{"n_layer": 14, "d_model": 384, "tie_embeddings": true, "init_std_qkv": 0.0332, "final_lr_fraction": 0.0}
MLP neurons of a small language model. Each row is named by its layer, matrix (gate and up: input weights; down: output weights) and neuron, and shows model dimensions 304-367. Each number is 128 + 32 x the weight over its row's rms, rounded and kept within 0 to 255. A neuron's up and down rows have the sign that makes its largest values positive.
Before each neuron's rows, "raises" lists the tokens whose logits its output raises most directly, leaving later layers aside.

raises: "ming", "med", "min", "mit", "mon"
L11.gate442 [138 214  77 164 163 100  68 152 121 147 199 178  94 107  89 153 148 126 121 121 176 123 116 125 130  99 133  94 133 121 112  66  56 174 169 140 147 154 145 144 135 165 136 150 146 150 133 130 127 108 119  93 137 200 116 113 136 159 129 191 161 174 136 119]
L11.up442 [145 191  74 168 102 148 106 157 115 140 107 142 146 151 134 104 118  96 102 103 155 112 146  98 136 120 123 133  96 155 164 113 124 112 194 195 112 130  93 154 206  96 156 118  46 185 172  95  82 115 123  61 113 131 127 163 215 169 122 142 122 122 149 148]
L11.down442 [103 122 134 150  66 103 104 125 112 162 127 168 131 121  64  64 101 161 139  73  73 106 114 166 149 138 141  76  93 115  90 115  91 126 163 122 141  70 145 183 120 134 118 130 140 106 122  94 152  84 120 103 141 135  97 159  89 134 134 168 100 157 141 139]

raises: "is", "is,", "isc", "eat", "ison"
L11.gate590 [120 100 167  93 111 122 209 105 144 108  91 197 134 160 180 172 166 152 119 147 150 142 130 128 178  97 115 147 121  97 187 147  95 170 145 143 133 135 125 145  41 173 192  90  95  84 130 119 121  76 121 147 123  89 135  87 194 100 101 184  41  94 127  99]
L11.up590 [ 94 147 103 122 110 117 137 167 103  56  74 144 181 120 125 122 150 164 123 223 144 135 112 113 111  97 144 129 101 126 144  90  84  89 164 151 157 153 106 135 126 164 211 149  74 118 110  73  95 170 130  92 100 122 151 104 135 178 112 135  99 126 130 202]
L11.down590 [ 69 142 147  70 134 184 124 150  57 156 130 120  96 135 156 184 168 157 120 124  82 133 138  80 106 168 153  83 133  89 123 167  85 128 138 191 205 105 154 111  81  95 142 123 113  85 139 180 153 134 119 128 135 152 120 128 134 136 145 129 143 130 183 174]

raises: "ership", "ings", "ing", "ers", "er:"
L9.gate584 [154 143 152 122  60 148 164 199 122 137 133  48  79 114  75 178 163 113 141 144 154 111 186 133  96  62 155 153 128  87 136  73 178 108 167  61 181 130  66 167 100 145 174 124 129 130 103 121 162  81 134 147 112 125 121  54 124 155 102  95 152  91  73 113]
L9.up584 [111 121 108 114 167 176 107 106 117 162 127 148 144  69  99 166 110  55  90 106 124 116 135 155  55  77 114 140 159 114 131 157 133 152 160 117 105  92 163 150 112  98 107 158 154 125 143 107 153 164 130  94  65 130 124  93 167  83 132 120  79 182  82 144]
L9.down584 [131 170  53 102  97  49 145 117 141 140 142 107 179 138  98 117  83 149 135 145  81 109  92 132 140 153 173 151 179 134 107 111 113  53 153 158 162  60 126 128 135 189 182 102 133 101 170  85 152 120  91 114  91 131 186 158 119  83 137 168 150 117  99 154]

raises: "'", "hip", "’", " were", " are"
L6.gate560 [128 151 147 144 129 115 146 141 148 117 107  95 112  79 102 218 134 103 172 147 173 143  56 118 151 132 162  94 144 137 151 186 154  73 111 188 111 122 113 144  58 158 118 189 110 143  86 123 176 134 109 147  91  85 168 136 138 230 100 145 115 150 140 168]
L6.up560 [137 174 171 143 131 145 151 112 146 112 150 100 108  72 141 143 114 125 181 135  87 121  83 151 182 135 144 128  88 129 166 152 158 156 163 117 128 110  88 124  53 169 119 176 123 184 107 140 138 122 130  96 149  93 141 119 199 198 100 111 161 152  93 155]
L6.down560 [169 118  86 134 103 117 165 145 106 146 119 122 132 138 163 130 100 131 193 154 121 133 116 104 166 123 127 113 111 146 173 152 162  88  78 155 169 148 170 142  63 208 150 140 105 105 116 116 128  97 114 132 110 119 140 107 120 150 112 112 130 112 182 128]

raises: "ides", "ilt", "ide", "ided", "itar"
L11.gate434 [ 78 154 138 136 108 166 128  99 120 177 141  97 125 129  84 214 127  84 135 100 104  60 177 128 162 174 171 112 105 131 106 131 106 127 143 110  94 149 145 117 103 147  95  88  95 146  69 130 176 138  94  82 126 145 129 151 114 116  88  63 124 105 149 130]
L11.up434 [119 118 173  80 171 132 109 117 109 135 133  58 128 108  87 125  84 111 140 174  81 133 147 116 150 136  68 147 101 115 125  67 113 135 117 114 164 105 137 123 119 125 113  53 115 255 110 135 113 114 156 131 154  94 179 101 121  93 106 101 129 103 187  92]
L11.down434 [122 127 100 132 123 105 127 103 188 127 160 139 146 156 137 188 153  83 105 123 142 106 156 164 142  97 152 145 114 128 114 136  80  89 142 121  51 118 108 115 102 120 142  94 160 187 157 112  93 165 157 125 112 152 111 126  59  63 132  86 130  54 145 144]

raises: "day", " have", " be", " make", " take"
L5.gate890 [126  91 105 132 132 137 126 120 123 164 116 158 190 152 100 104 178 152 148 126 143  80 137 148 174  99  61 113 118 109 120 131 144  41 142 126  75  88 145 131  84 146  92 174 138 117 170 120 112 151 109 124  94 138 156 128  90 135 172  75 112 156 101 110]
L5.up890 [111 124  85 159 110 137 107 151 154  98 133 169 161 123 129 117 148 141 178 130 139  84 122 147 161 136 106 128 117 148 113 105 128  79 151 117 132 100 152 114  81 143 121 109 157 122 145 180 144 156 107 103 144 125 129 121  54 190 148 133 136 145 166 108]
L5.down890 [179 169 107 132 168 175 119 177  94 135  90 152 192 146 104  90 148 163 148 130 161  85 110 144  99  80 173  84 101 138 175 103 135 113 109 101 116 104  95  73 157 123 137 153 109 123  98 132  90 121 128 178 103 184  99 101  71 148 120 124  96 113 177 155]

raises: "-", "==P", "====", "==C", "On"
L11.gate339 [162 130 162 140 129 147  88 151 123 169 211 135 147 110 167 173 116  87 111 129 128 111 151 150 186 149 129 139 139 147 162 102 136 117  91  95 106 168 122 139 158 109 137 155 154 195 185  84 118 115 109 109 107 154 183 157 110 107 124 178  90 113 124 102]
L11.up339 [ 87 127 164 216 113 123 172  96 107 137 115  92 137 174 180 148 102  95 123 154 126 109 182 145 142 181 155 153 169 112 144 149  92 149 172  98  67 165 140 147 128  55 158 165  89 135 118 126 137 188 184 133 120  91 150 105 163 147  73 116 130  78 120  85]
L11.down339 [232 116 133 180  99 161  90 157 108 138 143 158 137 108 168 111 118  72 116 184 114  66 108 165 185 123 107 127  85  94 164 153 164 116 142 152 160 196 115 132 151 119 152 125 131  85  96 144 109 142 133 155 135 112 111 182 149 122  98 113 102 145  94  84]

raises: "1", "2", "3", "4", "5"
L11.gate800 [142 118 126 114 127 173  95 135  90 255 146 123 144 144 233 111 110 165 152  62 140 115 176 111 149 138 110 111 179 144 121  93 154 113 105 124 151 168  21 107 149 117 145 109 122 168 154 148  86 100 120  90 173 174 140 136 187 120 127 115 168 161 165 110]
L11.up800 [146 158  99 126  98 175 134 123  97 205 128 143 193  88 148 137 151  73 144  56  97 184 103 103 173 127 104 140 180  92 128 126 163 104 111 103 117  95 136 117 176 115 149 148  92 154  97 185  92 206 120 128 116 147 182 137 170  82 165  71 133 200 132 121]
L11.down800 [164 108 130 129 124 116 143 117 171 117 110 145 143  90 102 116 151 144  71 195 105 140 173  93  94 128 114 113  68  88  83  88 144 129 154 109 195 165 141 148 204 114 124 101 149 145  89 198 110 116 155 102 189 106  72 115 115 154 116 174 133 181  65 125]

raises: "ently", "ence", " also==", "ency", "ent"
L8.gate543 [199 148 130 166 110 100 130  98 119 133 121 170 119 136 106  96  84 108 129 135 174 126 144 127 111  95 128  61 106 123 133 117 174 142  89 154 122 189 159 161 150 106 130 131  92  61  93 108 140 169 106 132 149 158 158 139 107  73 135  97 176  68 153 137]
L8.up543 [136 136 136 142 125 107 132  94 129 145 115 179 131  76  98 105 107  98 154  72 152 100 173  99 139 152 105 177 154 137 101  99 160 178  75 114 176 189 199 160 120 132  81 188 177  57  76 106  58 222  69  76 162 143 142 102 130 154 144 123 151 148 128 110]
L8.down543 [151 176 205 151  77  77 180 114 102 118 171 136  81 143 145  73  97 122 127 116 216 169 100 151 131  78 118 118  79  97  96 155 121 137  75 127 133 170 151 118 166 121 113 112 123  77 106 107  87 121 118 102 126 134 143 110  85  63  84 139 187  47  92 147]

raises: "ence", "ency", "ents", "ent", "ed,"
L9.gate480 [163 115 179 149 143 128 134  72 160 152 118 116 118 128 117 164 117  89  99 136 152  80 146 107 125 119 146 140 164  84 146 132 149 119  96 116 102 108 134 180 164 140 146 150  69  91  49 141 159 104  97 117 149 131 127  63  93  97 101 110 122 147 135 137]
L9.up480 [165 106  87 115  86 109  88 126 145 119 101 137 108  60  76 109 112  99 154  90 125  89 116 146 128 145  95  78  57  92 109 149 181 181  99 131 102 115 113 135 177  88 102 120 114 115 108 106 161  79  68  93 154  81 177 146  99 120 105 144  94 122  88  84]
L9.down480 [149 123 145 217  75  90 130 126 121 138 124 210 114 176 133 102  86  92 115 130 130 140  74 108 167 119 154 152 126 130 186 123 141 155 120 167 115 104 102 192 163  90 139 143 152 139  89 102 101  55 145 158 178 113 139 180 135  72 114 112 199 152 125 203]

raises: ",", ",000", "a,", "son,", "le,"
L11.gate50 [141  64 140 173 134 108 115 180 123 111 166 134  74 158  75  88 112  65 178  95 103 113 207  85  88 158  90  97 105 188 143 158 181 124 120 116 163 166 105 162  87 109 173 106 130 194 116 158 106 110 179 116 178 131  96 161  90 169  68  81 142  87 113 122]
L11.up50 [151 156  98 228 120 135  90 200  92 158 125 119 102 149 152 122 146 142 163 100 108 134 141 135 107 127 156 134  45 131 168  98 173 144 150  84 202 207 124 152  91 154 161  87 163 180 120 135 168  45 161  85 113 187 124  80 174 141 115  69 159 109 117 148]
L11.down50 [125 136 122 103 185 151 127 174 116 127 153  93 138 124 128  57 191  81 122 136 178 155 155 140  57 147 150 102 138 170  68  71 164 148 109 113 144 144 135 133  68 169 197 146  91 164  92 144  62 125 123 170 117 107 174 112 157 112 163 103 165  87 143 118]

raises: ".", ".\"", ".S.", "ies.", "e."
L11.gate272 [156  76 153 121 126  92  98  79  70 189 122 121 137 126  67 136 127 156 111 167  73 105 160 124 202 146 123 116 175 203 163 145 129 132 165 163 141 143 194 135 158  99 154 171 137 126  97 111 149 146  96 141 145 173 127 166  61 105 111 111 107 131  79 127]
L11.up272 [141 163 157  95 101 164 108  69 114 156 159 100 157 129 135 146 182 146 138  89 114  71 155 118 160 203 166  98 148 117 207 124 112 172 209 124 131 126 133  51 126 176 147 152 162 158 181 104 153 156  81 158 140 140 129 137  65 115 137 136  73 117 113  99]
L11.down272 [125 176 210  63 131 134 145  41 141 148 150 125 129 121 134 143 139 136 155 121 139 130  60 174 141 139 104  54 133 121 152  81 123 176 122 229  93 133 174 106 154 157 130 136  98 128 182 108 143 224 111 158 185 104 119 114 107 105 126 134 146  88  80 127]

raises: "'", "’", "ro", "ch", "ban"
L11.gate31 [160 103 134 169 105  73 130 167 114 147  93 158 106 118 107 168 128 151 102  93  75  73 112  57 150 136 166  53  85  58  82 150 144 120 137 105 140 117 104 132 150 126 161 145 110 105 114 144 137 105 167 130 135  97 103 135 116 150 185 122 109 110 137  94]
L11.up31 [135 115 121 123  99 124 141  97  67 119 109 143 145 179 161 122 131  77 171 121 192 137 119 108 102 137 111  89 181 115 127 146 156 153 163 150  84 156  99 168 149 164 110 168 140 108 117 149 104  80 111 123 122 193 125 153 196 175 169  76 142 136  97  80]
L11.down31 [158 164 153 121 107 113 100 131 135 142 105 151 113 182 113 100  72 144 150 136 122 159 182 119 199 113 123 128  91 128 126 155 175 124  90 140 107 170 107 161 151 129 115 106  85 137 102 131 139 179 115 130 115 175 150  81  89 156  84 124 122 144 142 132]

raises: "ood", "he", "ater", "ebsite", "olf"
L8.gate158 [168 115  49 141 110  80 135  87 168 158 115 106 159 151 151 150  85 153 101 128  84 126  99  87 149 119 151 158 138 103 120 106 133 170 158 170 101 138 134 179 106 131  94 127  95 145 120 107 137 150 154 175 121 131  32 122 164 172 139 155 148 137 136 129]
L8.up158 [119 121  99 132 146 152 107  76 138  92 119  97 204 126 136  61 182 150 155 120  86 128 149 176 136 132  96 104 132 120 143 187 169 141 111 162 133 146  86 119 108 122  86 130 124 136  64  83 171 166 133 170 126 117  89 106  93 159 144 145 143 119  72 168]
L8.down158 [139  96  60 129 130  93 133 136 109 157 106 108 152 112 170 181  90 247 174 169 103  99 152 122 131 117 200 146  98 110 135 130 132 118 100 199 104 196 126 131 104 149  79 156 101 156  79 135 117  65 158 182 124  95 118  80 104  97 163 161 143 113 186 145]

raises: "ctor", "ct", "ctions", "cted", "ction"
L8.gate455 [121 110 128  99 147 135 110  74 132 116 125 135 133 145 109 129 160 102 137  91  72  60 136  95 145 162 115 139  91 123 125 145 121  98 142 113 133 204 134 129  96 144 128 110 136 147  92 124 152 126 152 154 164  95 171 161 111 138 151 128 120 128 129 154]
L8.up455 [101 212 119 160  80 183 114  72 113 152 186 146 122 122  90 122 137 133  80 141 100 110 130  71 145 146 123 107 136 113 160 159 113 146 153 132 199  80 150 123 124 130 150 138  66 188 105  96 118 126  99 107 100 187  97 121 101 123 148 129 180 100  97 143]
L8.down455 [ 88 128 142 145 132 138 148 154 152  71 133 150 163  91 109 102 170 100 116 137  92 127 119 137 152 138 100 111 122 113 147 121 108 204 127 164 146 140  82 167  96 136 104 147 117 182 120 107  82 110 127 114  96 211 186 101  99 190 236 103 141 171 150 182]

raises: "end", "ending", "ited", "ended", "ined"
L2.gate218 [147 123 151 117 130 142 138 179 147 135 113 131 123 137 110 144 126 141 214 148 139 143 160 153 113  80 119  83 121 198 148 138 123 121 106 164 107 132  85  92  97 153 143  52 137  90 136 129  88 170 155 125 185 160 100 117 177 131 118 106 138 154  61 161]
L2.up218 [116  71 141 164 136 136 202 136 123 120 101 132 158 111 185 181 154 140  91  95 115 125  95 108  60 100  70 125 102 158 130  80 144 150 151 136 140 144 169  95 102 115 192 116 134  84 155 128  76 145 132 140 171 141 127 117 140 138 135 118 135 135 135 125]
L2.down218 [178  53 132 108 130 162 106 178 125 126 131 154  75 121 139 111 153  70 170  96 140 140 128 143 134 129 216 179 186 174 127 139 182 138 133 168  84 127 142 110 126  99 165  43  93 103  99 128 137 171 158  85 171 133  98 144 112  56 120 110 160 152 124 154]

raises: "===", "==", "==P", "====", "==See"
L3.gate421 [149  90 153 111 131 164 166 112 102 146 183  74 158 134 131 128 176  97 110 151 169 156 171  93 123 146 144 115 100 136 151 144  83 190 173 118  74 122 144 136  80 153 121 151 124 146 187  67 152 142 117 134 111 149  91 114 149 173 128 105 102 164 101  84]
L3.up421 [178  85 151 130 108 179 142  95 139  98 197 152  94 114 135 185  56 105 153 172 133  99 151 134 153 155 129 153 103  91 156 197 112 116 144  95  86 147 137 101 151 144 117 168 148 140 117 140 115  88 156 124 133 103 131 126 112 119 135 143 114 144 168 122]
L3.down421 [118 135 147 180 144  96 135 122 155 127 108 116 167 159 138 180  98  79 131 121 131  91 152 146 159 138 216 166 127  87 145 141 150 152 146 115 190 125 136 119 113  74 143 150 154 142 137 121 115 135 173 117  71 104 160 134 137 165 149 100 131 136 146 176]

raises: "ings", "ing", "ative", "ed", "ats"
L8.gate508 [171 103 183 165 180 139 116 159 134 123 117 153 100 159 124 147 136 148  88  98 138 143 155 152 153 104 158 152 164 177 117 123 141 195 126 118 115  89  95 150  84 123 148 145 144 207 135 128 144 138 115 144  99  89 128 153 125 117 146 103 120 121 195 113]
L8.up508 [152 154  83 152 160 126 116 113  49 117 125 147  80 101 129 160  74 125 115  80 182  93 145 137 137 104 119  99 152 138 170  71 177 185 143 148 139 116 143 145 111 152 158 110 112 110 161 101 128 165 125 156 153  79  94 245  94 129 153 151  91 128 130 132]
L8.down508 [161  94 121 162 100 120 156 105 124 160 131 148  91 123  91 118 102  78 139 165  81 129 159 178  70  74 139 154 134 108 126 127 151 154 112 149 172  85 139 174 163 152  93  92 102 134 148 108 157 125  82 141 192 121  97 145  79 190 131 176 138 153 148 120]

raises: "ction", "ctions", "cted", "ctor", "ct"
L11.gate43 [ 96 129  85 141 185  75  75  93 120 155 121 132 139 167  44 122 113 108 139  85 170 106  80 158 139 119 187  83 163 133 113  93  82 135 111 161 105 129 137  90 143 126 169 156 162 112  84 126 140 157 141 139 110  94 187  88  95 131 174 138 117 130 100  92]
L11.up43 [113 126 103 103 132 109  61 136 186 109  96 147 127 160 103 107 182 131 117 140  95  79 124 110 141 145 154 132 113 111  62 119 147 119 165 157 114  77 202 142 140 126 103 149 149 183 178 179 110  92  90  81 120 142 192  77 164 138 167 178 100 114 161 110]
L11.down43 [ 94  96 145  64 123 104 135 138 142  85 162 131 153 108 114 159 107 105 147 140 121 122 136 196 218 147 147 131 111  90  52 184 167 139 109  42 125 144  80 140 188  86 155 164 133 169 103 179 131 114  61 119 106 133 120 120 123 126  83 138  96 140 185 121]

raises: "000", "9", "1", "2", "3"
L9.gate143 [178 159 124 130  84 146  74 152 129 118 119 105 159 124 119 132 147 128  66 158 168 103 156  50 105 184 106 161  86  71 125 132  84 114 131  76 136 118 118  86 113  66 192  90 124 159 141 120 139 134 112 161 117  72 144 154 151 214 104 107 165 139 119  98]
L9.up143 [104 153 140 117 143 139 101 198 122  98 108 171 134  81 112  79 127 108 112 146 127 176 143 140 141 165 128 132  93  65 140 126 111 150 131  88 137 124 164 129 164 129 180 156  91 123 157  82 109 135 153 137  91 105 128 114 148 125 131  95 158 120 159 177]
L9.down143 [134  47 121 176 154 150 119 165 149 116 147 106 152 141 163 101 131  64 137 155 156 133 185 120 147 181 128  81 114 103 107 105 132 131  82 130 103 165 177 132 138 140 136  45  72 156 124 140 120  86 167 141 157 149 122 110 143 116 130 145 111 159 104 122]

raises: " make", " become", " take", " have", " build"
L9.gate274 [155 137  93 201 105 162 161  94 111 128  51 153 116 122 128 149 164  68 127 112 114 165 156 108 141  52 159 119  88 133 104 124  95  93 122  97 102 140 142 176 125 127 123 127 131 158 115  85 120 185 186 190 164 104 142 123 163 172 132 157 155  77  76 125]
L9.up274 [152  88 137 150 133 151 211 139 138  98  78  95 130 127 138 153 154 140 148  79 127 121 123 123 123 139 128  96 117 127 110 113 178 108 113 105 108 152 147 153 110  74  90 155 171 106 115 136 117  94 170 201  97  97 132  97 108 114 187 119 121 111 127 138]
L9.down274 [156  83 109 141 146 213 153 138 145 115  92 122 171  83  75  87 147 114 133 127 136 117 127 121 104  25 174 115 159 168  92 123 115 106  66 107 110 123  70 128 149 137 121 153 124 120  99 135  93 123 111 180 103 146 103  87 104 164 166  89 120 100 102 169]